config.yaml
num_hidden_layers: 11
hidden_size: 192
num_attention_heads: 2
num_key_value_heads: 2
head_dim: 64
intermediate_size: 768
vocab_size: 1252
hidden_act: "gelu"
norm: "rmsnorm"
norm_place: "pre"
norm_eps: 1e-06
positions: "rope"
rope_theta: 10000.0
rope_fraction: 0.25
qk_norm: false
attn_scale: 0.125
bias: "all"
tie_word_embeddings: false
parallel_block: true
init: "uniform"
init_std_qkv: 0.0533
init_std_o: 0.0653
init_std_up: 0.0533
init_std_down: 0.0267
optimizer: "muon_variant"
learning_rate: 0.00647
lr_mult_down: 2.0
beta1: 0.93
lr_head: 0.00351
max_grad_norm: 1.0
warmup_steps: 200
schedule: "wsd"
decay_fraction: 0.907
decay_shape: "square"
final_lr_fraction: 0.0
batch_tokens: [32768, 65536]
max_seq_len: 1024
doc_mask: true
z_loss: 0.0001
train_tokens: 265000000
max_steps: 5419
dataset: "wikipedia_en"
MLP neurons of a small language model. Each row is named by its layer, matrix (up: input weights) and neuron, and shows model dimensions 0-191. Each number is 128 + 24 x the weight over its row's rms, rounded and kept within 0 to 255. Numbers have three digits each.
After each neuron's rows, "fires after" lists the tokens most often just before its 100 highest values on Wikipedia text that the model never trained on. A number after a token or word is its count.

L6.up614:136116107134127162137135123097128161162138119165148099133130120110092136130101149134129116127186147125150135121081110128169130077125108131104139168130123148149142110139137145165137135139113118144104107135130122153125134128130089119155096137163164135067128118087122156114116131084137150121139150153117115165131140124161153131131156089121092152106146102129120098093121139108109081114092102100141142140174129121143140111098116091156123182117157140120121157127125100167171162101127172141139113146170127114106097121116083165185158115131096113179160123123169097101116107129198111133
fires after: "." 26, "a" 11, " g" 7, "ed" 6, "ing" 5, "," 5

L4.up673:124109163092113116153083127130112143131143095136119138124148130142105171104109140133140140116112141090126122096117098154181090156124131141092116127090143162106096141064126106095139155136129102114159119133116128118122115116147143112105141147147102182159112076112123104105099134123106122113131091139124119146141107093142142135095131203131151168152150114126125079151132145142128127110144153163150135123145143088084141124106114132151119159104149173165150112122147154104120139131108098105169127100125156090100052126136099106147168147112155127155163130114144133158077104148131112158
fires after: "p" 15, "7" 14, "5" 13, "en" 6, "6" 5, "et" 5

L4.up250:141140122156151091138121183162090136152146108125168125100132146136102123114171078135120149134121100128126145145140130127089108118176108130166140120145095139104082114147177134128128104086130132114148135114121138137163099179127128136106109148139110120100171178135142136132157134160107124135168151125109136091147104135096145143113102110128129124140142145105136120157167119169114152127116107176151124142121099125132175114144140117137092143080172153170165125110135159169150138130095118137093080151098127128136125062107174116180138121119127102112182151149127130118140121168127117093
fires after: "-" 28, " d" 13, " D" 11, "b" 6, "S" 5

L3.up154:144127104105158147085112148090137127160120151150161165140137150090111153110128127122104115120147127119133115151106095113150122080099118103131148142125079109165100160087118097136100116112086096172167128140149140123164138112145112119113132123108156161122145123136137165163139148161100115142120125177114090100123145143143108111162146085109140099120113141132099113175104116124118125072113178109119108113136197152118124154141144133164125128095137106128176133121144126116160154105155145147127145136147170148137175156138163162155108099123106109099135085127156089132141105168136159090
fires after: " f" 24, " l" 21, " s" 16, " F" 14, "F" 5

L3.up497:120122135108100102128136107174132155141167144147199155133128153144097109110122129142139123127157134114141169144130122161089162132129107188140122093101127085153121086135094115165116081080142155113136150129150109131145109171121138127111117151089169096161133181140126133135163128112142138159137179136120150124077129167114126130098174113133117111124159129169152133135198131093125161113151121121094109110102132129156116117125133119122100134075155096148156157135144155131124165142121160170141141117126123163079135119129111105138107123111100129133137123166139117102101135097092108130
fires after: " d" 22, "-" 12, " b" 9, " D" 4, "B" 4, " |" 4

L6.up172:178112160138168125144124132146105139127121169156140110117155139166131111144148138117111097154153135106099122167131129130058132114131127117167118151138126142151136116115127124085103092095137128146110122091130136157135102115129109144147119143146152126138157140104087141094155100158171131084063141109148150103113149123128161119150102130120129119129106098085105159129132172107096144129110133118174113090162115171109100149127104113135074136108108156071116150076098105147093066109109142066132133147142105144110176102121132139104113093148150157127128125158132130138138123117104141125
fires after: " l" 32, " L" 19, "l" 5, " rel" 4, " h" 4

L3.up577:122090103132097180178126119161114173137094123119114151106107114130116092144106131116107124133107159135111099155152126127142119155143146115139126095133118098144157114144131113142137134102106096110170131125144096125157127097093149159140149115119147119128120119140124086142127138103142088143117135121111168086121108109104124167115116125101151098148150168115135088136139136135161121150092113135116123099122138107143097122129178120169123119134139134098140144130177091130190083104127108138116122063091172148081151122144129121097076098155166118153089115124134130110072073181154126128
fires after: "s" 15, "un" 14, "C" 7, " C" 6, " r" 5, "p" 5

L4.up270:108130136164155166163131112127141125159131147089181096140116160134130097102158100146112126131162109137116156114170162079148107132107084119129136062106091136157110118119105101156157124140136130132145165106129111122121132108124148092118117147149141133096172106170122115140110133117148164091158121114150068144128151104132127130108146124155175131149172116142122127096134132105148129107090131087125165108130122147122105147120099117114104152149133118101132142128099118104136188157086164110109102165138133079125146158161147109173175131126095112124164146113123101168135152140163145096
fires after: "r" 17, "C" 15, "ord" 10, " Ar" 8, "ar" 5

L4.up122:129127153130105131150133137146120111121137141155130133144108131106103137127128167116130186094128108113152124116141095153097143117077121135096138157110121104170170093107117115144130137130092138120170123091171121167105131116155091143136107137130094134115101143101145097103139162154147109125080153088092095175097170107123144167149083161151145181137178141137139127148122113130157114134133083151136092139131126129118086130149144096131093132131143155091123095122156145110144109135131105086115113096116108117102160142131114115158118163148158125101149158136152070085144084123171096104
fires after: "au" 16, " J" 10, "i" 8, "u" 7, " Le" 7, "o" 6

L3.up278:132140147132187168153125130129140098154108148165112159106111169157095137126121145128123170164107116123188152136116166164145153096144143157166161105136115115127140113091181167062099125122110122128109149120093115122191129131144111145130151152154138150130114128115131124130139148118156106152161109140159140141107136160141142157107174124120104121120125125140148080182114110129135121105138178117146089142123127119139133144123174164124081131128127138111182159140150117118166122100117141112136144153126135110126164153100157165138106088142160150127120146120154164119091153097159090127
fires after: " d" 19, " D" 13, " fl" 11, " F" 10, " f" 4

L6.up40:149153129127114133185104152134170172147175120091139158154136150096173148099127153138134124141119112111111136142142132124141115124130078160123146132096147117128126114172143220099083141122081113151139139133144122156118127131124162182086119115144108127113125147136117122151123099131135138123139157134139097121100154137141104118136123130129142119151142121121107122131140123143126148103150165159153112166093143146157102094117109135139137123101063101107145102120112101115182132076151079121141149140164103134122113118159155140168137150094124151130108165097115111182106101107104071120
fires after: " p" 12, " res" 9, " s" 9, " ex" 9, "e" 8, " f" 5

L4.up754:142139100122134105144077123152160115125142141104154128114119138159115087168162139120123103113094148131137105168134133095100135123128097134152131073113103123114122157106142117106126168078163150119087158128137164114117144151085145136136079096116131106144110190123097114128133148127124137147165091120094092109116128163105149131113139147097126149110121140149135131106101125103116137163174104120192115081138198120141085087143156151144129146113119169158194180105120118135134107130147137125105150082137123116091096124140116150136153130130131131138129115105115117145083120110098143131
fires after: "ab" 17, " cons" 12, "ip" 10, "it" 9, "C" 7, " U" 6

L3.up563:102118154116156114124104106124133114148116150176151124110122141138141140140126161082087102105119139123173110121120110138117149138113128134138082156145145152120160100124162146101098131169170097117177109092099137149134148162076133137128154085076115114124117111141159103152141154147117126126139152073149090117127137115130104151164134094092132122115114155192127143143149086114100139126113142101139139144114154156097084159104090122141136093138104127135133107158126115107101171139139161119150111104101102104100154099146137123111139137110161158118177111116076161144135147156123111189
fires after: " o" 18, "ar" 16, " P" 11, " E" 8, " O" 7, "al" 7

L3.up576:165107153113106143088094110152152121108094150119109150074141114138096164166138112131134088140056185118127091138138113140118127148130110137155118162130162129118111127131095157180126136093148108100128109130120088101164138171095157138154103122085113113143123127124102142148081124116119154102156156131156158138107091099120132158123157171125107161133128068102120133076112122130133089169122132108130141094114131125118136143147110100151129103069108154144141139114132121106138105151106109121105116114121112115149086147151156090116150124128111150113172136127106165105140126144173091127
fires after: "ap" 27, "4" 12, "5" 12, "7" 8, "8" 7, "6" 6

L4.up612:141147140128124145104187152109109097149106126128126164159092099160131138122146133149145128115112094111143169089148106139104137107110148139108176091158185109140092116087137117102078132160120153071125122127141125093094174121144137131088152121073149138071161154120164128160110181122109117137133069110135135130110121144113136142124127113147134097138140152138146121145161140158119144139124163149093148137156144096113152144121124170103105111167120108108143153113149110134140174120150148146095115129167139147102145146103128098136147072114122118103116138114158088130135130103121152084
fires after: " rece" 14, " d" 14, " O" 12, " G" 7, "b" 6, " g" 6

L4.up271:133090120104105083098138159131107089134079144163084152149140069151103140142154129046125082144097137142117126115121120148134145127159136130133143151151133123136126141115132077158100125110140138148134112182115152154163132136136113130136134103079133108091122149168146172105155079156139125138143120187108133116150135170129131140128106107147142177141116139164128148122081140116168137145138154123079153112156123170146171131164145098183116121181119106166106122138141117158118113111117137145134134146136161134109143098149144119126106125140126122145121085094134107161112140126117120137
fires after: " an" 31, " n" 15, " S" 6, " t" 5

L3.up107:114128171123136118101100149126108105152122158140108104162133147091118176120143104145090112119098185130113145126157102159089120112162118140099125103121112096124131110110138141137129094079124106171119133074133157148140109152109169122161125098121118150167117173107111097118138161160143152103113144175132091128152105136127077109104152116099169151150108096153097127124134122126157135143146125105141125171124103146136121134120115157142139098095104140157146121139094149128117172080184102113163188118116140146120150103107160134117141143117110148122114112114132160127108140166148067163
fires after: " T" 27, " S" 22, " s" 18, " t" 15, " h" 4

L6.up735:097191112188113175151136109070083149121096127118122149112084087112114114114115115168124108149126140152124132138122140134092110080110132139153134147138157076093107148135124116149101106141133126111121098131120185088122121154178129144137135094137085095112129135088146103144126132137139124170129165156127107132169137147135128119103106148163161141127109114137108133099135118113139141125164131107121092152099162160094097095138111113099122142107112108178066160129115104118147142153108163098164127104142141162142097121139137121122137149106164147129076154115103105126157127117103118148
fires after: " num" 24, "at" 11, "ow" 8, " a" 5, " to" 5

L3.up523:104138110119150130156125149152131124152128105168131129148133142158099106134136157116116095134117139130066116074126138086162139138177113119142128120118123149137109186112076154133122148092156149148148080142156131153101106115156119126131138132125202158127162131135101089100145134125097119181107134105129119130138118168142103190158146158125107118139152141187121154104097116128105156073141120144129149113168126092142135117099100151150098160097099103169104148139105141134121125107130152144162168163109129140099143105147126155138123159126148177149134141160132110141105138141166137122
fires after: " t" 21, "at" 14, " An" 12, " an" 11, " med" 10, " e" 9

L3.up103:082140121182133138105115172155138118074130132145139136114107143136127170139094133137122124099139126111152123161154119089085144106121173143159139143144105135075166108142127126137149114068136111115131142121168115138140105092122148107074103169121120104138130111143139124184096170122121118122123142125139125114108122148131146186112135124132109131129120144081133088134111132151152076156069107115177110148132090131153121115055136159124078144111125115110101111149133151136106105080159155122132128153136134147097126127092098090110150131142104149107135153154117105138115102118148111161
fires after: " res" 14, " G" 12, " P" 12, "ac" 8, " cons" 7

L3.up246:105155156144155110115119145129126079169112133088099144137146152162158144105119145073090148179151157128160144103140120084125129126118114126173097107115130124113167128074124121128100148104144128145096142111171113132156119135147111088140133184135150139122128119126133170138151124108165126095111165112123109141100127127132111114121157081119132123153087103128127152119094090090082154081118110121119134110127126139131173134146122108157152102109136125127160121137111133134137120184127094159123135133133167113127137136115068160146105184125149153147117083108104137170081114083133153146
fires after: " s" 36, " In" 15, " p" 12, " ac" 8

L3.up730:090163172134139147066154183103160176107158155085127152119139111129121101097099077118136167136192119138081145094150111153115123116107139158138150140124124089134139121158117146142111105136094100156086109136171168113103137140146161103111168150078143119120073143109116150154156098093118141174109122131143103135135102115116151158099130122082163149125102127120152158153169129113119098119104161120134120120133136120121127121117124106122155102125131132133096152141165116107121125150160097138129127064141131123151091148158155124137108125138095136136107153121158146104112136113130116149
fires after: " in" 41, " to" 13, " of" 9, " am" 8, " a" 6, " In" 4

L4.up647:133124147130085106129135129109182112116134147134156157121085161149138153111149114101165149156131125127134119133082120150115136159125100125115083145105105151157170140152133132134163114128143165162132138115088164147091147100114115127163134116124121125129116137099131159109137120121063144102107107142110119154128104137163171099129109137154137173118088101136137148172113081111144134104107115148149103148106173092091144119135058109141131125134160088148093139137155136148118132099144187086130179126160125133136136085126126103140133159124172110110118067091112140139139136150114114103
fires after: " f" 16, " sy" 15, " mon" 12, " cl" 8, " Ch" 7

L4.up586:160149105150146131105114122125140106088128118169102150089105123152141144167152125115178111157154129102159148096139122109159104132144145155159085151163148132091155108101069099148140099135135129087121129086124104119097143145129111147155140133147112128134185123113140137135061089117099128143093083114147130164120200162085136103110108151121148144125132100132115165117096165150139103118115152143118121125141122119134125112156164138144132123124148110128121140098165137073102096119117146171143130154111090088105148100152134151145151112118098113095137159180153118105121119129145144143
fires after: "ath" 10, "od" 10, "t" 9, "l" 9, "rop" 8, "im" 6

L3.up285:135099159135157120117111145129093112146143110096132145133180137105117131134121125125130145120125120106137138109128114144126116138134132162125121162144117136098137158117163125105130145129145109136134124069099144149148112129114099149141149120105131109082132154107121166171170137160140159123071174108172112146122137166117121116115157080092168137125142165122130140148175124150163115137075111140143128110133080100127175135114134134140070157121137183126087093143186119087163104138105155162131118083131156108143140103116132145124141061118137179128118132116118150136176159119125086113
fires after: "O" 23, " A" 17, " M" 12, " E" 11, "A" 8, " O" 8

L4.up461:139115113134151124158120129151143126101118101098146120135115125097126119163173119148156153107124122147123110125160078167173102132159144155156150154137128132109118113142054120126126114110167147094139157162136124127111162121146158130104157109137128130085123150128117119122116102141107140113119114146122144166151125153134126187147094138104134154118110127083127131116106082129116111156098160134114115120108129080141119180154138115121061146110158122124107127092079110073093102134099110108061149127112131105124126088144137161141119100125156170143138134100155104109121152071089163146
fires after: " d" 19, " M" 16, " D" 15, "om" 10, "em" 5, " H" 5

L3.up705:115117120140113163110101131162115126115149115151128127163141124138098083147158073156119095108136122146072093120112123114130121102133136125134102108118147125073133159117107135122138151109121122174123163129126114137135113125145137125137118141139107111152098157131070138135149092137082094110100135124161181114123156110100171158137143152106093072140121154139126094130144073124154132130109104150174170168097147117119152171105128121168117127125080112132074121119125101140117109071100164149110121142134127125157117109142132150112081114144121088136113096173193156130140136145117124109
fires after: " an" 24, " A" 20, " An" 19, " sc" 10

L3.up109:114077141117143134137101139142120091126148142154153091134171127085135076070116160139129148140156148142086117136130101115142114149131089169132129123164132117138079137144151088124150176145140154145138138078140134152149165120160147138130143136116112118106153120120127115113137070148130138110096129141113111157138106133110167140169181144130097123167124176136091138162140146105097110119150134126098126124147140152104173104122147119113122140135160083144172107184135126066172105116094155127152111147115131107088146151125125164149126117144118127131117108129141140118174176126113163148
fires after: " M" 26, " o" 23, "S" 7, " wh" 6, " S" 6, " The" 5

L4.up527:123126143099104129164115142127127122131184094120149153136135137106102121153134124091155143138112158143123114094124124180131129141131088134174125151129110123103171125141140138139092108097153135112131135090107151121076158131136176139128138096095155165144117151146100120137156170155084116115125077137057168133157127092129105118124091131150131150106136136118163109092142137094096141160159127156137097126137172173133101116147130105094089131132161155077107148124142119074105119144158089114120085124137127103101129134160125144157154116120131144101086127140133071105110114100120138116
fires after: "o" 34, " No" 12, " Ro" 11, "au" 8, "e" 7

L3.up261:097173137117148130109110137167128133091129140093162078121126175137161118112154098103102172156120120122077083098103104133148095180121135159144142094111115111090147114118163158133120130115131128117147153129093124123138118148138129141119135147086130126122123108085115201144108133116097089125141138131134121116128115107173121143103149113121117114108129142105108151172163137115118127143155130143095158129125117108143142117096148144118143106136131164128181160140185160137135153118101154126127109141112102162095117123126103138182143156070145197100122125175098156163114118127123108118
fires after: " s" 27, " S" 22, "p" 11, "t" 11, "P" 8, "s" 5

L4.up58:152139152142103117127147086096207134122112120140135116146127142118086121118105205151119117132136100117179125116159117086093099130173131106140146142116121117102153139123112155096153100146111138133155153119110113160118157090120095175145118112140106121122164148113104138118174134170079122185097120047126117192145089104119126133125094127101156133137141119129122154122105109127088117134132131168133133122143162114119157132148149117132144162157144112136127125141150105166137139134145147148161149138100154126111089134161114119117139113131123119111158147106162111113098092135177119111
fires after: " J" 21, " R" 13, " N" 12, "old" 7, "ik" 7, " Ge" 7

L3.up242:110088146103151138122147113168156117145137133160089090124080148165129175160129154105123097136094133102115107123114111136181132141104127144142162119165126115131123097072147176167147135107147139110107163117110123168131127106132121125167129115111092124162142114134119089143118150120136119100075110181132112114133117142125098140113141111119115117162097144182151150162120117134081155136126115108126195128119090096110112098156129162116126138135130138139115113157123098119084146157126130138107137124129088118104101108124139128086149141071116144111109128168059145114163114105147119158
fires after: " S" 31, " |" 25, " s" 9, "%" 5

L3.up739:105135136162139133100163127103175123099081112149088103149115119159123133130145164124095133112150099131148152132144162130189141158131118156116172176161129139141110129108096118104088143151088128150162156116137090081138155118136130132110108115135108151081127125155113105172165117127159101141104152103126112130128121126135093111138133132109183123171117137152152146164155142173120131151105126107108134135133104095097157076144090109090090079151107138134139125085112095160083114098122103181112139119157115095134118117131124127160153139136155102095114133146159116128128120161115141133
fires after: " d" 22, " ent" 10, " D" 9, "ri" 6, " n" 5, " w" 5

L3.up292:060104118140171118121135100176137117167127147111149141151154122091122136158152123142107122138126109165087150106112124135143113162146107122123144123170122129143127100094115139140139157127095107156105174122116107108172101116158109114166085142122140085156144134106135122131124116173114124142120145109122157150090175110105135119135170131142122135116119181146101133160109125108156169166118157125143084137094124114137120108105151109078154094119173110149154137114109113103133111153068134158169143127117159096078133066119098131144153119123141136129110121095104120089134108145104092151
fires after: " S" 13, " h" 12, " a" 10, " H" 8, " wh" 8, " O" 7

L6.up632:093153181115126140132132166125131163096137131107149140095104119152132130139162149104146100116155099091075080152110125100112112119120136126093140161086098132121105092153134122112125111111077148107129134104147112126133118092131164108143086124112167095160207150117052142125155110144159104124132148079097105133130107126141155167124108130130105144131060121124130122106155138127138144170087154121133132060098105169123154122130150134144110132075144132128129127141130141132119124136138119116149097120149147101108131112135126161143113169128167124152105117140130149126158096140151143104
fires after: " C" 25, " l" 12, "c" 6, "ec" 6, " h" 5, "C" 4

L3.up59:100132119118119110126108140154167146140095143128108121119143143121142156085114139135154174121105108148148141117108087133152128157116165115131099099140150107121132136100183138160120074118130074097168127133098114106139103150088144105136116152136192086118098095141154125100158133116096104156100089143106176102130130138139109136146161127138145133099160143124125140139135085114158170156140085137135102108112129136148134103131140149134122145180123160085174124146178126146129092127092096095128149135103137130091118142117111133183125135078141133135103122185139108114111164097094131127
fires after: "p" 17, "ip" 11, "ro" 8, " s" 7, " o" 5, "ri" 5

L4.up498:137113128143131119147158117119088156153167160115154113154119130144089148106152121148108167150092095141163097108070127114137070146115146109115121102115159109077115141094163139137141137162144125105127083150070165156165095102134082122152140135132160125122129124153149117162149178146137160134137137123129152121134106104178164155104131192143073128110131090146105091118124132159112114124160133137109129135117118107108166154120151159094135160158154130115140118095164122100132143132153144149166146101123113129095112124107167129158140154112127154147141116163154133106143122084151135121
fires after: "p" 20, "em" 15, "or" 11, " F" 10, "el" 7, " B" 7

L3.up389:151131136141125135107120115142147096150111092161153099148110130095109053142181091149145173123121153139096166116155104104138117100141156093132152174168108130111088131136146143154127138114160131130103144116128141136192116092170084149115176093145115086120112156120142142134151133144123128121097134113098146136109144184126140151115160132109120160140131170153128085132113146146145161136152114110154146145097152124169134112155150136115162136142121111132145136132111088124137138083132116135084125158111088129119127116155145147140125164170109196113141119101118153168163142153136117114
fires after: " D" 24, " M" 20, " m" 11, " d" 9, " T" 5

L3.up386:127126119101182111153118105140113150099129109124127088065116130144149116105122102137110149135103163122120121106126133165120144112163151138123104125107125126166103111105130193146147056148130113107111131139107129097107092134117120100095180109152155145132115131122132160130123129104109151143136112121122113103095113086104142128127083111178094124136119162144128157135116097085144146139103155105139158113175125137144099073093142124101139130113127103124112147127134104096182154158093101111088131150161126124115145135157149111157135135105138171095138150163124135078112061159122157117
fires after: " p" 17, " pro" 12, " l" 12, " h" 11, " rem" 10, " d" 7

L6.up249:123129162119119142159103143150141109133166119140155099109111115158169114125147090161107121134105176118131172132118108100126131141136176152151127118135092108132100128107119134162133095139167135158093111153136159122137114174125138107123103159145147143089126155087138127111132138149121162117091128144111138148120108151085155200132153157150138118110151153157153148178080083089179127115137155084115147074114114138117114171106138112088137104106085129133131130136132168161136096108131145071101107137135116117145143124148102130104129142148127122109160090126132112099175146147134086123
fires after: " h" 11, " in" 11, " a" 10, " d" 10, " f" 8, " out" 6

L4.up118:139152133116201107149110125142107113165173160112116144102121133155116156110144134100126135114149173131085128167152156165152120117091111166118072137129126138145131139113095116116113123154119122128120132126102129118148113151149102168145187123109146120122137153150100099101111078116139107128068105153113143156119116118107101112104091158178130143131091124138155126107120127144133102104102172141125107118102119074120150137172147127131136132116142143106115187170166124117106141129137114115134088069094131133120091130124101135087113140129174082109073126158152123113124105155139120126
fires after: "ro" 15, "l" 10, "w" 8, "t" 8, "et" 7, " st" 7

L3.up240:161117149104108129149081125128121140126132113103122148103132124101176135146111122140150106136151142113109156119117111188142149107119110105145064091172116117203126134132145143112109157113172102126140121184139092158127138109117120148154126134102141153130120123146147072092120151154098128130126119141108129152123148110099147129126116089123122128122133160144094105138155119080125134102093136123123093150129147084111091136143151114071105142109110120171142175133139068118120123131132135168128118082087155084141128130121066105155126103106106134112138112116129150112155181132097117156
fires after: "re" 29, " inv" 17, "he" 16, " he" 8

L3.up641:109140107165157181158122124108154104150156154142132090120145108138140100148144146134108094117103124141151136137119114122132126152147153170147152127136098115105117101137073104098081119157171119121130162107131132078139090107115168112102169105184068154135128132108135089148102169120137098136153160103167133131137148092114122147089129142144135156104113123146150138171142126128096094131128118119166110183131150141121147120108119116115118125113128075087138146080127090135154110163125144136116116115108163111167141134162136113121137141151147089098138155140172130144175142133126074136
fires after: " f" 43, " F" 13, " P" 8, " ent" 7, "up" 6, "F" 4

L4.up126:137121106136089085097123115133155100136083116130174110137123143158141139156101130155142129110096187129130118131103113171096140174141116115150158184097124104136136092136112137112089123152129130142130113129094175097133128106103095161127140129156108131145132146115175140125130140115104109115099123080093123099075137124104129112120143120150142145125121178141112131125103111163146139132143073151124147121125130118147114165124118116147171127108116161135048105159155118141146146114137099150140134142175124112097106132159133121118125088062062115133163106160143089119158109120126115120
fires after: " J" 15, " U" 10, " Al" 10, " Ch" 6, " O" 6, " ind" 6

L4.up757:169105109133115136149111153126113127123129101100171121135158136139168110083115107125108146091124150158096123146099120103131134133149122205117093148100107123159076116119154158158151113163125119119124113107145148176131119163152135154101150119145151151128122075134098120164144144132096116148180098110112108105094138127149109135155130128173136106083105137127129137128110200110157130119054124177140144108108171136152167089097122138147131140103122105125114137112088174115156157111152162110161111159125136151129128143153162128113114146124132146134114109118132151146176115109120126114
fires after: " ex" 29, "x" 11, " comp" 10, "om" 8, " p" 7

L4.up571:116155095156166081159131139157098139128097150167185130102127110106167107126134131122094143131142130141147135134171112120133122090111167130144135124123117119132160117164141095127156138135170169158140096151132087154140140149114076118094155115111097115147186122146151102156163098113149149144134160127122132140147134108131125108105149143154155162082160112130146167121112072142139135127154099108126135126099109114148126153162121137112104156109170110147133142113138103125128094148117142169156159186148114146147148105118133123142138107140084077177120144089155143168112155108154131090
fires after: " m" 20, " c" 16, "m" 10, "p" 6, "c" 6

L3.up746:087133157138081139117084110103155129130140139119108138077134117128164132105154147086128119106137147124178136158133159118121132129138099149177115155168105159141111121122161165162096081160116096148148118108098135166146094118137131115155149116136184126101130122113134155112133111119145141112098126140096117154134119110119123120141098167136125127107120118108170185124090121124137131167125148135097143124139111123102120148163128155139135104090113129094103131139062086125145185115151144102097158083142112088105132141070104144101132175123135097086117127149156158138151165109140135118
fires after: " bec" 15, "o" 10, "pe" 10, "e" 9, "om" 8, " re" 7

L3.up189:142158139097156137130134124118095092143120100166137133148107133128133146129108103109109095150088120093140128151138166131128126156113190158120160115151080147135141136100113156170109122120133100149113146109114090080094157121141127183121141129067157088160105096116151154171132145142122131118131108094106097126116113126101140136116118099161149124138093129081171114109138126113127083128144172130099131119127154106127149121170117145146097132126109164086169126085105130142134150177140147093146117125132127139134135110124138152140110144155155137122176152062066127144139122149172131105
fires after: " l" 27, " g" 25, "urr" 12, "ar" 10, "id" 5, " G" 5

L3.up617:119122113144143149099138078140129118127092099150134144155151172132118120136110152125102108177185128109105126118132157099088093083102112112102138148121158122168160145147118122148146129123177140153136167139132105176092107179152141100110178099136135135131117139113081100105160104124132127118097135163120124088137126119119153123156080134134152158124163100119137128146103121102104148147157124101122122153173128132127169120118102058149112129131103116146136108139122171146151143150088183154120151144123148104120146103151119159146127167111143115144094120081115154102156166102111146145
fires after: " t" 21, " T" 17, " St" 10, " h" 7, "st" 7

L4.up446:108138115099100143096121116173126088132094114158139129116138136142106135125144136121152138138162139155123128108142095131105127138121105114135111147096124119145083079106096144153123129130127101121159117069134124112134163105107154155148091150090150156130138149126144128113144160091126095190136129138087071094120107141159137150094149086120113131149123168153142135143138108126135172100146107119163082078132170147124151139148159113107126149124116108116113120133134129099116144149123115115155160112103181178121130174159163133095141114149113115108127147110169064120123083147152172170
fires after: " r" 15, "-" 12, " C" 12, " O" 8, " K" 7

L4.up13:111124140130169130113152160115102117142074130105119114102138110149151122154138130115127103118080157117109135129124094142159149174163151165155114134118128138114073117138113114133110119162179154108111135108085132129098123182108167149100168164145120125158164125111114160136124183141168141115119083142105147100142109140118117133119123138151084110135121152113110124124122125092143132114127127126178121170143125103115168099090128144139069148121151134119092159124143132140128146125113134143074088152108135147152133181118159170096123122163125121087109116167095118110096098187107137123
fires after: " D" 48, "d" 11, " d" 11, "D" 4, "x" 4, "-" 4

L3.up323:087134155142124096085125126104151118127100159135104093144125125129119113132144116138150137163127096127144112104112144126152115123113124133117126136123130107133185187170114088127125105138138170113175142091147137109168104181158132117137181143167166136093132139124121076157126098133136098150102132135154156124156120148151131099188128124154125186128123107148138113131082128149100179172144112118126132115106163146147121136093122127078136129092121121130119132117141157107062127145135130155126154121116119098129098114150177152092136160109131122146110146180115153107117128082148165153
fires after: "st" 29, "n" 18, "ap" 10, " to" 5, " T" 5

L3.up524:094125121182136113098146140145130119101150104168096098154105086103127123118126115118111106135141138142115103170156085127157125139155139124151082143128136108146149112090137138107104161079132129143112151133083148126146159147120148131144111103156109141110179104112135129114172074173121124075095172122144153171159134132146195123132126073143136123111109126127130109126125117148122072092147131144130143116109154091169106128126110140119105154127110129145137158096153132135126105120081128117162115171138124156117118152122125141136103121090082090162120152141166133133092156121161091157
fires after: " m" 21, "." 15, "ic" 13, " c" 9, " t" 8, " n" 6

L3.up733:095102139114161149118131176144173123138121158133097120184159136113117112162118193122093145153111136097114079122092113116162175091135136131140113122109121163164106117124118129074100129142143085139072129145122139117160124168099142076146104117093149121127125123121132127135140110134184121128136160176146108136124115110096145105140141108144131153103113102130138141149112147153116140133146114165129120111106091149154129095138152130130135144167106064140151134150158108088168155113082141173117142123083143106107124122156139164133142154100136121142144131144125073115094109142106110141
fires after: " f" 22, " an" 14, " n" 12, " s" 12, " p" 6, " S" 6

L3.up66:118116165108127150110104122159127134097122112168109080139143172138154101106147138114119131110153127149151114099152125152156146145129132102115102157146124116084076151127085094113097084132145158142085136117139159170128141097120116096129187122132107111101138142095101124124133148144104157121096133162111153150145119121109099158111131118076124165141088127084132155107127110116127149150147124117076119145096170125141131115168113130104138088106137154125151120151109092087111096157135134148082139158103110068138187125108124144137123113094110111142100078150101175127146126119114137107
fires after: " n" 21, " D" 10, " d" 9, "'" 6, "d" 5, " ne" 5

L6.up349:142102128102148116065109123177108097164102164133103112141133184153132154137073131116137085113129126118113120110108112136146159146120155147101108129112107103121118105113115133161169136160098131139120154126156124147115159104079073115131124103174157124169134094181126091141112103115161098124154115129102125140149121149170100133144129118104090132077141090149147124129102136116117113153152145162145175137106133118127108124107116113148168120108131170107139106117147128178107103127143140137119103168115173123161160108143111134134121150137131096142091080090146106158140150162131087144
fires after: " C" 25, " c" 14, " an" 7, "ar" 6, "g" 4, " S" 4

L4.up441:122121095094114157152103162087163110131102137112137123090110120128126160116132132166130112085127155130112085083163111085118105094126147083114088141172141108185142154078136134180115153136119123127134118086112113113088121119135142122146111142134143140117100103129143142159126141155137126121180098136138118141105113074105125106136162122113175159093093114115123073131132128099128127133137108113117136102132120128088162155095103129109120126072125155090119134146129121122142162128153134120167153108135144090122090128129068162125119128103156102088159120139145145129114154110081089147
fires after: " e" 23, " E" 13, "o" 12, "e" 6, "5" 6, "7" 6

L3.up443:144116119152113139080138123133136142137118160154143176106112135106155104124116104124117141137096119090085131174113102139098149133141134154118082134111111119147102118169132121111127064159157143118134094172126146112137092130094121145104103111137154123128107156086119130143099144151119120114175143123107100102085152137126121179139143074138139109126140132134112111115126092178133115135122167164110116133109119164146121120120116041105152172147092063142110079144109148110138118087133129151088111102152139152149093138148143143152164135102141145126172111129101126129153129158133147120
fires after: " an" 24, " U" 19, " ex" 12

L3.up280:122107104165166123124167116115160098141106142120132110109070102105088137126112121121135166170135130096135148097127147142149156120112143146114148110102113150103101103133165131150133127130178172126088107120110141081098123091171106114148121124163132122158114118151114146122136099141107151140116131116154129157146116123134115113138099117130150186147122088120058109127099121114104110111106182110135129115085107097123159151140160128087091156157153169162134117090133139141150159098109120125129101153100115094103112125173147120128102120082094146149139095123137120145154161159137156074
fires after: " comp" 19, "p" 14, "ul" 9, " cl" 7, "em" 6